Part of a small language model's weights: no biases in attention or MLP.
MLP neurons of a small language model. Each row is named by its layer, matrix (gate and up: input weights; down: output weights) and neuron, and shows model dimensions 192-287. Each number is 128 + 32 x the weight over its row's rms, rounded and kept within 0 to 255. A neuron's up and down rows have the sign that makes its largest values positive.
Before each neuron's rows, "fires on" lists the tokens most often at its 100 highest values on Wikipedia text that the model never trained on. A number after a token or word is its count.

fires on: "ian" 31, "ul" 11, "ly" 11, "tin" 8, "ine" 8, "ets" 6
L2.gate104 [125 148 169 130  89 179 155 125 127  95 130 128 130 164 114  78 115 114 123 135 141  78 109 113 183 102 196 116 129 136 123 135 166 160 129 112 154 207  92 157 145  86  89  90 131  96 117 172 181 138 117 125  94 136 117 147 156 103 107  91 103 133  56 134 153 106  94 146 148  81 132 152 107  87 114 142 159 107 113 169 149 109 136  98 102  95  78  98 140 122 103  96  82 111 104 134]
L2.up104 [161  87 172 161 107 138 148  66 118 115 118  82  82  87 169 140 135 153 122 114  91 122 170  94 137 121 196  89 162 100 145 178 107 150 128 153 156 177 152  56 121 129  90  95 136 104 126 152 161 114 164 113 114 111 122  94 153 137 143  75 141 158 119  86 109 128  72 112  53  72 105 119  86 145 150 147 142 105 119 140 137 115 139  99 141 141 127 136 122 108 134 186  87 139 106 118]
L2.down104 [108 105 102 139 176 133 171 127 143 158 158 154 140 127  89  99  84 166 100 173 136 118  85 115 130 167 101 188 197 152 138 107 139  76 201 121 129 132 100 198 147 131 143 199 138 154 138 139  86 112 148 192 143 143 137 127 135 131 118 164 130 136 157 163 144 194 185 124 154 159 136 118 147 131 116 127 123 140 195 108  97 131  75 159  72 110 149  96 135 156 138  96 154 168 105  86]

fires on: "gar" 16, "ran" 14, "lies" 6, "ever" 6, "ur" 4, "ions" 4
L2.gate137 [206 154 133 100 108 139 126 124 161 120 191 125 118 157 177 157 123 146  97  89 128 147  86  96 151 133 179 121 107  82 179 118 218 177  89 119  95 144  47 149  76 121 122 133  88 122 125  71 142 137 112 164 143 129 168 150 101 108 159 139 173  99 132 133 189 138 189 137 108  94 168 123 192 123 108 125 118 125 148 197 111 152  98 123 150  81 140 141 178  99 166 131 200 179 119  86]
L2.up137 [157 155 150 107  84 144 107  88  89 117 127  25 101  95  87 135  90  97 112 133 125 155 120 142  83 139  91 121 105 146 156 107 144 131  87 158 154 140 109 142 164 158 135 144 141 115 162 136 123 138 112 111 156 157 185  99  93 110  65  85 111 130 104 101 171 145 151 137 128 176 176 122 160 188 133 175 124 180 126 157 177 123 155 143 137  83 117 147 163 126 192  91 104 136 163 163]
L2.down137 [176 123 156 109 118 156 169 112 128 122 136 162 176 170 116 135 109 137 164 100 146 134 157  92 124 101  98 106 169 136  92 147 135 129  75 115 161 129 106 110 113 109  90 141 106 168 122 184  89 134  79  97 119 114 138 121 138  68 140 112 166  87 170 123 122 116 156 178 164  88 161 120  86 100  76 104  66 154  61  97 116 136  71 101 124 195 149 129 104 218 108 133 128  98  80 137]

fires on: " took" 16, " track" 10, " front" 9, " Bas" 7, "View" 6, " spoke" 6
L2.gate321 [ 78  88 150 255 165  71 195 117 126 114 107 109  85  61 156 105 106  50 124 101 136 129 135 108 147 162 158 135  97 106  89 105 110 165 187 115 100 148 116 142 116 142  91 103 126 204 103 110 112 107 108  87 112 118 142 151 168 116 104 135  92 141 159 182 143 170 144 118 130 165 155 113 135 119 202 126  50 156 131 142 187 154 147 132 117 151 106 129  88 173 138 119  90 184 101 132]
L2.up321 [104  96 104 174 218 113 175 113 162 181  68 142 115 135 159 124  72 105 116 145 178  96 164 107 156 183 120 127 117  52  94 155 151 156 137 124  90 146 192 109 121 115  89 166  95 127  78 134 117  93 128 113 132 161 150 155  84 136 139 146 170 127 158 160 135 102 158  91  90  95  97  50 122  92  96 175 100 162  84 148 209 128 139 124 107 153  91 180  45 151 114  97 134 152 101 139]
L2.down321 [ 56 117 117 111  67 125 180 102  95  78 152  88 126 104 144  90 141 116  82 158 120 109 159 159  70 169 164 114 233 188 106 159 143 120 120 114 100 138 109 179 141 162 101 153 115 170 153 115 104  91 123 138  66  86 137 122 176 132 143 103  85 145 125 118 156 106 116 149 121 153 165 105 135 142 146 100 107 130 123 135  74 150  76 170 129 159 142 115  88 165 143 126 141 132 126 111]

fires on: "a" 16, "hi" 13, "ne" 11, "aba" 10, "ho" 8
L2.gate1149 [148 125 152  99  87 102 137 109  92  66 174 138 102 125  92  93 113 143 136 177 135 163 145 152 112 103 159 111  38 170 134 128 137 158 113 111 133 172 115 147 162 135 165  87  48 128 112 115  89 100 120 118 112 106  91 143 187 111 168 185  89 201 166 161 148 174 128  38 122 155 146 147 101 134  95 137 153 107 188 153  83 156 154 169 191  98 118 143 109 173 143 151 134  89 150 168]
L2.up1149 [124  96 113 134  93 125  54 186 124 154 185 158 102 125  91  95 125 118 156 149 101 140 116 134 129 169 174 147 119 124 102  99 139 140 108  55 113 128  95 163 134 114 113 120 104  66  77 118  98 124 121 154 130  90 133 145 133  95 103 143  78 132 165 202  93 128 140 155 169 112 131  87 117 185 103  56  86 141 196 191 187 180 128  71 193 103 109 140 127 115 148  92 147 139 136 151]
L2.down1149 [148 170 114 143 135 141 160  63  99  90  92 125 154 181 120 174 150 170  85  51  97 128 129 154 106  94  79 116 169  92  93  90  86  94 133 170 171 164 133 140 103 109 178 110 138 128 130 159 129 120 161 136 117 123  72  81 185 119 138 160 122 118 106 125  97 132 127 162 188 105  74  68 137 141  84 121 143 138  92 115 143 129  76 119  96 113 162 153 105 131 119 102 128 159 144 175]

fires on: "s" 38, "im" 16, "es" 8, "ing" 7, "ed" 5, "e" 5
L2.gate1227 [125 101 111 124  92 150 160 111 165  97  92 133 174 157 155 155 146 135 184  88 119 148 139 132 123  93 125  72  98 107 153 152 118 137 120 139  87 123 156 171  85 117 110 166 176 136  99 146 128 127 116 158 134 158 113 120 175  71 170 107 146  59 145 161 198  82 149  77 197 146 131 129  71 215 147 121 116 137 135 117  97 177 117  86 162 167 141 123 165 166 117  52  98 165 150  99]
L2.up1227 [127 155 116 135  99 153  96 159 151 126 141 142 120 144 110  98 115 145 120 163 172 167 143  77 206 122  97 155 143  92 136 140  90  77  89 147  71 132  89 143  99 166 130 146 115 102 152 126  32 156 113 124 148 119 210 133 122 195  96  74 114 161 149 160 130 140  98 126 143  77 122 141 147 114  84  94 115 140  93  88  72 181 162 103 176  81  90 164 125 103 116 120 124  92 161 126]
L2.down1227 [128 120 123  89 182 117 125 128 120 154 122 105  97 125 118 120 155 132 125 139 109  90  99 167 161 139  98  94 116 117 118 114 130 153  64 121 149 144 118  83 139 119  54 167 112 173 154 117 106  97 149 134 141 119  50  98  88 114  98 163 185 125 100 108 159 132 129 177  98 126 139 149  91 131 165 194 116 161 174 109 136 123  56 170  94  83  78 153  98 161 149 119 109 148  67  93]

fires on: " President" 14, " but" 11, " than" 11, "ly" 9, " United" 7, "ic" 5
L2.gate545 [152 146 119 131 148  94 112  87  76  54 147 174 144 177 115 103 148 129 147  68  85  93 108 194 162 116 150 113 171 163 166 179 144 161 140 154 125 188 123  75 133 120 119 141 105  78 129 113 173 105 124 107 172  83 115 106 203 101 135 127 114 127 123 136 189 103 162 128  71  79 128 115 181 110 100 121 143  97 141 174 148 106 113 133 172 157 100 114 115 117  92 155 162 162 162 167]
L2.up545 [ 85 126 134 108 156 119 121 140 110  83 145 127 109 104 111 200  66  98 141  96 132 112 134 184 129 125  94 145  44 147 159 134 145  97 141 141  64 132 107  59 155 140 156 106  93  97 141 167 150 134  84  92 117 169 135 132 102 159 122 186 122 169 173 144 105 117  99 123  99 190 154 109 135 153  99 173 165 100  97 141 130  84  89 106 164 106  95 122  50  81 112 172 153 123 125 164]
L2.down545 [138 159 140 167 148 130 125 145 114 157 121 109 144 166 152 131 166 149  62 142 162 211 122 100  93 162 133 100 156  70 171 123 107 122 143 119 104 130 114 184  39 102 133 156  90 159 178 189 142 107 209 185 111  93 136  99  62 135 105 135 140  99  89 121  88 134 156 124 114 111 135 161 135 104 114 120 100 120 130  95 148 176 152 150 168 158 118 100 157 182 114 127 109 129 113 136]

fires on: "ly" 21, "ul" 12, "ner" 9, "tain" 5, "ating" 4, "ral" 4
L2.gate1033 [130 130 119 135  93 147 147 101  84 126 123 125 106 146  96  69 164 102 126 136 130 117 134 121  87 168 170 127 120 149 148  81 103 135 191 160 163 187 124 194 127 151 197 144 170  88 122  87 144  92 126 120  90  94 119  94 179 133 136 123 140 137  95 217 192 142 137  80  81 132 140 166 100  96 122 182  99 174 125 110  90 135 127 169 182 135  87 196 115 116 126  99 118 110 139 164]
L2.up1033 [ 97 136 124 162 131  92 106 130 123 103 168 138 134 134 102 110 127 127 115 128 124 150 139 135 165 104 200 121 179 114 158 121 101 202 129 101 105 162 158 136 113 104 109 184 147  94 178 147 196 115 102 148  62 112 167 141 150 133  62 123 144 147 115 123 159 152 129  97 153 102  87 144 102  91 156 176 108 111 132 143 125 141  66  89 174 144 135 142  98 106 113  97 111  50 181 105]
L2.down1033 [143 129 113 109 143 142 129 115 115 191  38 123 146 180  77 123 107 110  70 152 130  97 133  69 131 162 136 163  92 181 124 123 168 105 119 166 177  94 120 199 177 136 179 156 113 115 143 148 121  97 121 144 148 126 146 159 155 137 124 136 155 135 109 154 139 110 141 159  43  99 164 105 170 101 108 155 113  82  79 123  99 127 196 130 139 136 126  68 108 115 134 156 147 163 100 114]

fires on: "y" 47, "th" 14, "ch" 11, "ell" 9, "ux" 4
L2.gate1132 [147  69 115 116 128  69 119 158 162 197 106  89 142 128 112 117 148  84 190 100 144 134  83 159 125 101 124 104 168 149 104 112  95 107 138 142 113 114 130  82 122  90 128 171 178  91 141  78 154 134 118  36 141 141 102 171 115  81 157 158  93 150  99 139 130 122  77 166 165 135 193 119 114 108  67  82 136 142  94 153 110 154 160 230 156  96 105 145 120 171 113 109 109 157  82 154]
L2.up1132 [195  88 124 109 132 155 130 134 119  86 111 107 129 140  74 168 132 130 133 136 150 153 119  78 130  95  68 141 154 127 165 148 156 104 127 119 139  97 122 124 131 116  95 190  99 139 154 106 122 141 133 133 136 158 164  86 138 163 227  85 167 117 115 104 152 145 147 111 119 134  96 140 112 146 184 170 167 119 131 156 182 149 163 170 152 108  83 163 122  77 119  55 120 125  97 141]
L2.down1132 [131 166 119 114 149 149 165 101 132 166  72 235 117  79 107 148 123 147 108 142 157 126 132 121  84  86 119  63 101 131 145 161 106 113 175 135 197 118 106  90 137 147 133 149 165 114 125 168 155 117 123 220  95 117 116 120 146 141 118 113 125 146 130 119 107 134 142 132  95 141 126  88 148 154  87 186  98 156  97  70 107 141 121 108  91 129 178  95 124 130  92 128  97 159  81  95]

fires on: " place" 29, " of" 9, "ed" 9, "al" 8
L2.gate1264 [123 162 163  62 123 115 132  79 152 128 121 140 130 126 190 133 121 110 102 147 136 134 132  95 118 150  87 112 107 154 103 167 140  71  77 188  90 108 139  87 212 153 102 151  81 118 110 142 121 149 161 162  72 136 149 109  80 104 116 103 128 201  87 186 171 174 111 137 164  90 156 191 130  52 145 123 146  77 102 169  89 145 182 140 102 162 111 135 168 126 124 123  85 100 144 160]
L2.up1264 [179  77 131  92 110 111 194  98 176  78  82 109 138 134  96 143  89 115 230 166  97 136 134  75 145  61 116 104  87 144 116 108 104 131  62 134 159  73 130 130 187 131 144 106 123 150 106 137 189  90 103 135 115 131 191 130 119 107 158 126  98  98 158 200 122 123 119 133 164 154 145 108 136 127 137  81 198 103 132 119 130  82  88 136  90 147  79 117 158 136 119 119 132 178 158 164]
L2.down1264 [106  86 157 145 117  88  75 182 158 140 118 187  97 150 158 129  83 155  84  99 173 133 129 152  91 175 155 147 162  99 128 131 153 125  81  38 103  88 106 150  98 112 141 120 162 101 146  40 168 151 150 150 129 111 114  96  62 171 128 140 101 158 105  92 154 168 116 197  49 117 135 141 116  98 150 113  98 106  95  81 128 121 172  75 164 131 135 160 185 107 143 103 156 148 128  36]

fires on: " Ka" 34, "ga" 7, "za" 6, "rey" 6, "na" 6, "id" 5
L2.gate1157 [144 118  94 128  65 122  82 138 133  75 108 133  91 141 112 129 121 124 170  93 122 173  36 117 115 170 137 175  98 176 122 136 100 159 116 106  81 150 125 102  97 118 132 103 110  75 114 124 118 136 140 134 104 222  92  89 136 168 210  80  98 135 119 118 116 152  75 170 141 108  38  69 147 183 174 118  93 114 152 109  71 161 101 114 157 161  84  88 144 143 125 106 132 121 161 128]
L2.up1157 [195 195 119 131 110 142 156  73 144 159 172  72 144 105 117  62  56 124 144 111 124 153 101 139 102 149 113 122 173 129 125  45  62 159 123 127 201 140 163 147 126  77 140  67  94 161 139  58  91 172 164 122  88  92 116 106 148 130 128 129  82 149 139 123 165  84 149  91 140 138  90  58 106 144  97 168  77 152 128  72 190 120 176 177 158 174 113 132  95 156 134 101  94 167 137 111]
L2.down1157 [114 106  77 129 156 135  73 169 130 153 106 139 133 147 144  80 209 129 106 194 122 146 118 162 110  70  67  80 104 112 171 126 111  50 175 140 144  89  64 134  97 131 159 199 108 161 213 160 108 134 140 100 120 190  96 116 149 136 122 135 180 146  94 194 146 150 106 213 129 122 110 182 148 161  89 109  53  55 163 155 132 150 101 121 140 179 130 135 126  87 111 130 128 110 121 146]